config.yaml
n_layer: 12
d_model: 224
n_head: 4
n_kv_head: 4
head_dim: 64
d_mlp: 576
vocab_size: 8192
activation: "swiglu"
norm: "rmsnorm"
norm_place: "pre"
norm_eps: 1e-05
positions: "rope"
rope_base: 49500.0
rope_fraction: 0.25
qk_norm: false
attn_scale: 0.125
bias: "none"
tie_embeddings: false
parallel_block: false
init: "uniform"
init_std_qkv: 0.0299
init_std_o: 0.0
init_std_up: 0.0299
init_std_down: 0.0
optimizer: "adam_variant"
lr: 0.00136
beta1: 0.9
beta2: 0.98
weight_decay: 0.11
lr_head: 0.00743
grad_clip: 2.0
warmup_steps: 597
schedule: "wsd"
decay_fraction: 1.0
decay_shape: "linear"
final_lr_fraction: 0.05
batch_tokens: 65536
seq_len: 1024
doc_mask: true
train_tokens: 356500000
steps: 5440
dataset: "wikipedia_en"
MLP neurons of a small language model. Each row is named by its layer, matrix (gate and up: input weights) and neuron, and shows model dimensions 64-191. Each number is 500 + 40 x the weight over its row's rms, rounded and kept within 0 to 999. Numbers have three digits each. A neuron's up and down rows have the sign that makes its largest values positive.
Before each neuron's rows, "fires in" lists the words (lower case) most often at its 100 highest values on Wikipedia text that the model never trained on.

fires in: "served", "died", "formed", "ceased", "released", "remained"
L5.gate150:447508482472524445461474531495487463481492464476517545484499575567516470484539514446504573542501574486492450528480499513477504456504519529453457472473468507503475524537503500458487430470536500502470567473510516515487501483552576480547570481511540497521551516492476456497460481445536450483501483500454490509542540470438464490592519466546451429548487470443434481501474517534527473451425
L5.up150:467480433536483442471488522506561518475462494506513513517500487513476500510551496434457579583465508483552507482470499469503526496427431482449484487429438531438456548589468452522549455491538464470520523408566455472498442530582493481519539408475494536507529451574460448513488485475405462526490463462550439478505499548504488463574513552515497451567477466517466479506487472498540415494455

fires in: "party", "council", "district", "congress", "house", "parliament"
L5.gate213:504412539500498484484450460507502495432500464506535501494463532466487493488468445491509552522557461467495545435451454513502490464549538437511504526488552555577525467505557469508539515455547545596576450451430571461507448479471509552477476527468533474588488515512548514501467560557554484522543498524435513428514492500531485522492514476457484489599555502475522474485445502442453522566454
L5.up213:506449574448504466458524570455512518546574502455484491533527511546460532472512482477532522537566483486558496488477470464510480483516489487490527562454477506517504521508550478471532523495577516537507481502554452551537483452512562537496523462520549460490489480517413572500502410501511425488487502460483457483586497520503463478530540451542480581492526466483454452508480520520503494477430

fires in: "a"
L8.gate344:478456514440506536478511529517496463541501520483478496514485507552546505462518477464461521517486469391481609541507570531583454533444505515470522504477543538495442476504542479483441461424501466468533496516442501558480491449490514515477511538430493437533504532427492449422454512509568530504517442542527532595484564471450614514430504486531533535535502514459506566558464413535472560525525
L8.up344:447579516458461493501540504540518549544502507520509488467486503400517533546514510447530427592513492484533484461530444572413525429538509503478485475534539462542529495519508485467558478493572481499478516541544468490417558494461512475481496512560506525494501473534530497539444564516520526543531627495510464496479475545512434509538487516474459539508514468505464375447499538395561486551432

fires in: "may", "december", "june", "march", "august", "april"
L4.gate395:481521560507531504535451514482451560542564512498421479578574505449476455506491521490487524485516503482518514510427567545549457557513537563507551500576524479503501433539554504452446531487602548583516505486504566490430500452524490607426508530499502506471497503490432510505502486455491504446490572542456500462553537566441513461553522457514489513560541538502451526540480474530535521505524
L4.up395:467475559465469534551462486572499515508514407522458568454532425518518484465469506456543456501500435510508451544510537497513459496482599575506456486431456526547436462468577456459514493545538490502528534535471477466533444420532495530477463556478466426501478422472479558492472481512492553496472536604478454448521533537512563528539528439501447500505489510562478523519533483572550486477537

fires in: "school", "institute", "2012", "sciences", "academy", "center"
L6.gate517:394490460509547547458570496455551557502540475594484531452540504515507470471460489448466515479478565433469498492499531473578510503553470509549468496512478498551545518526489568434463562577525506464469449439456482475487467525527489472571515517505524526490509449542514432487487581499551505457424502565492461475487527465574475558531545575539600432505433466518459552468489453517502481552552
L6.up517:509527511469492489510467469463497440428528469594513536492536382461525572461451479548505517493510487537496457443516582439514495400562494582534557460550540500457463451486502500497478432584454512474454515481485455459511518542475529463475546549426514493505465576492449547479372541499493488500469487515506580472488549546476414479451472524495509436518553475490498467521545498505530515534504

fires in: "by", "between", "with", "to", "on", "when"
L8.gate570:569531490507543472544558490482528400538600493524484483457438525498552455444604520443539516479447501480478575507557445543463487451486460445496536528471530496547519486548404465451472531565511451526506502504469488506498545459489461487398554553508498507439419485433562487530547567510539507501465480525512510522535547465500565599520451472435432525521468501529521456499438480505507510462536
L8.up570:514546562434448439501559505450493474535560549493477481561496493537483497501532483531484588446531490474480509595502473522482484540468528490461505497543522448496513520545560539524549515465548490492483445534462477546534500471421466533494517432558480517544408525480559489495590444456529613418540486422488477487521504461483486557512519482542465495464448468509471501447493535516362511490468

fires in: "based", "family", "others", "graduated", "will", "influence"
L5.gate212:492581519521519504456547469398520469507547519479559446517516539503525479562544520524506558490598517475562526495505521524414501489556479492460479516495555485520494448474451541460521484438481515530491576384427523488472531536532528488527533512444446499539576491527543486513549466482451431540505488496538512503514553437561492475560538562530491416584499514450485498481475505487481477506476
L5.up212:494492463591456519483533516421466545536514505498595468555426524549482530503538520542558501481483527406467492493454623516445514462431481481486537495411478508514559541450483546451523453496529525555474524395520525489534543499525493494488466489503478513484518491488514506487494482443574506498482461468495462501470501445545487441541518483496515417511482461452516466513451481505483437533411

fires in: "for", "against", "revenge", "made", "with"
L8.gate557:423488444459468553549562464509493534589549486489500514532551505520543528533462444494518492541476484462463514586446486487499488484491507492440456507567525480555496474489555453489491491493532472491426525532455460542500494483527487519461487534482514448530489466477557493421511483503500593451558501472499456522443507509501588551435480428501474554544461508562451540421532497496484490480489
L8.up557:502466573506496480584530504527554539631478566480474477533487489489470560508459478537416537540518488504509453517435489491529516516481539495421484459541498531551482477564532449489461468514553454516453473519583518532499477470540448467480530460500538438482496515551530455469493486490471498474525498433543531509524515517493539472469454459389391494472499516477480493499521494492460536490512

fires in: "year", "years", "season", "time", "domains", "days"
L5.gate238:531466499498471500499476471525523516552520503578509509437501487446485523450546605436459509563552530493560527538493488490542484462526523493487468482558492505477535527453498513523514461494447463536530522512445527491523468479435484583551603503458459498504471426497550510547520515454512514472432493501540443442419533518563474515475458471516415473458484523601491513515517474513500521525560
L5.up238:508536456478510453516467553533455465437551475535465499463489471552551530435573432423451499490524502512527478529550481491503416473492505545570533504454528521537519393520541435512466462558504530496593522497461493496567535530403556479433525592502575487478445481403451505531550491545444539503530547476562498472532452575532506518452553495501522507459464542443457531524483537514478464476565

fires in: "known", "called", "introduced", "used", "incorporated", "developed"
L5.gate172:547536406415564482551500440518506525520464553511552482471543426559482414486517551546479531469485542520458493523541568461525543520398461505483417498549472472523511563492475474497524440564502594458538544532508428434487516433433462526509554485530492471488531464571416481496458461519553559485520521488522535462533562496571516529454483459447501490468496525445535504516436467546477589493456
L5.up172:522497514509513522480514467437527543504546544534555489493424461447516444524596545471520474528520490503500503529445514473529429530428515559576525504537482498446522473503499497487488560542474544536506542551530442501520546497442502604457473510498499508479481470429504493578559532488564511553439443586505495457538510527461600509540460519564496506580510497495509502547471446497614470501566

fires in: "several", "various", "two", "three", "material", "united"
L4.gate385:534519487561448547435510524532583517512538444457478506481468501513543479494452506437454529465508462504442507531450526511503443519497481405424466499459474548554495465510475501538483548477459459557457501463523530500409568568461553498481549482459411479530485451485478462497474554447459413430515504555443524451459600496567531463529486571549451537510457462443517519474575491544479498464538
L4.up385:468495450526484500542553557514517483506386456512456562457493486516509519517438448449613486484510466548505526517427475533467453502519545493502473515487379525553400458467443520505521478502532449472532459478493516571482471467456546542527537514484490469571437491490434463462525578564404501423480461444440589480552533455501507465476516525510540485535448446532553475449462561533476532451523

fires in: "events", "career", "fire", "remained", "night", "flows"
L4.gate221:540558477579587503497476532513461513517461474520530495509496438522513485482449515376488526554484544507507485472483496481575470519498508515459434458498457539514552503509525512479448502480525504481605482489538466521576531525463499548547472461409592495446444540426471438491481562519504500509478490489505483536576518493585429476454469442573562506485466490483449504451445537553522486465455
L4.up221:568566488560520423442495477486557522570479476527505456483495498499574465530454444387427495580463519499517480466512537548520462473518428519425512415442507562489544488576454491529447513451539518461493489463504496484540496543504491518495507423472521565446517495497424442545491523499492496512504464486533491572596503530539525440443464517516507541472459547478501484511494471514506406520497

fires in: "at", "play", "played", "was", "appeared", "is"
L5.gate22:516552457463499565518498541474412485499546534457406531453502498476509518460468496497563549521488453557479457525520485496535481465389541419477437515503492581528502465451554478531509439479590529462528472533445499587598531460416494469488498443493419438461469515426487453455476449483481555523551526464466497477479451482520496508377514496474526498471440486485437497432458583525460491494491
L5.up22:489508527526552423561520513462490460531476567509529489462473484510505449459558478507504452537485551505500549496504498514465456477537547455482546496453497504546510509506552494512409481550420498522405576476496567511514545554551437469462438462442573467477477523477407475562434434466579483499509549581482435476444507534520464449453457529425541563511525514404515513529533470517570564478481

fires in: "a", "too", "dorotheus", "be"
L9.gate75:515518514467470510448542407543517522521463514477506446527524451504497577521459519502537462429432476534443568451561456557467481507564522500475526508488489452519568554509555566497474448567516432487449453488514468548480478525540589557497497457469484449472450479511532529466423464450584495471516554548511484493487537450479455516420499525476466460508504489480440505518538393541476524479531
L9.up75:494475490543550434535566543560541503490520482468568505484506515498505474496571586519465489453562467490515497495462518591495430462469539480416518538462487496454512459487569485504514578490502465512536518521553476468477494560515507541420437503402503533515529456554448449513525496571542504444465489577529525445566475444540508518471487509454459498461484539551471544474445515475496513482461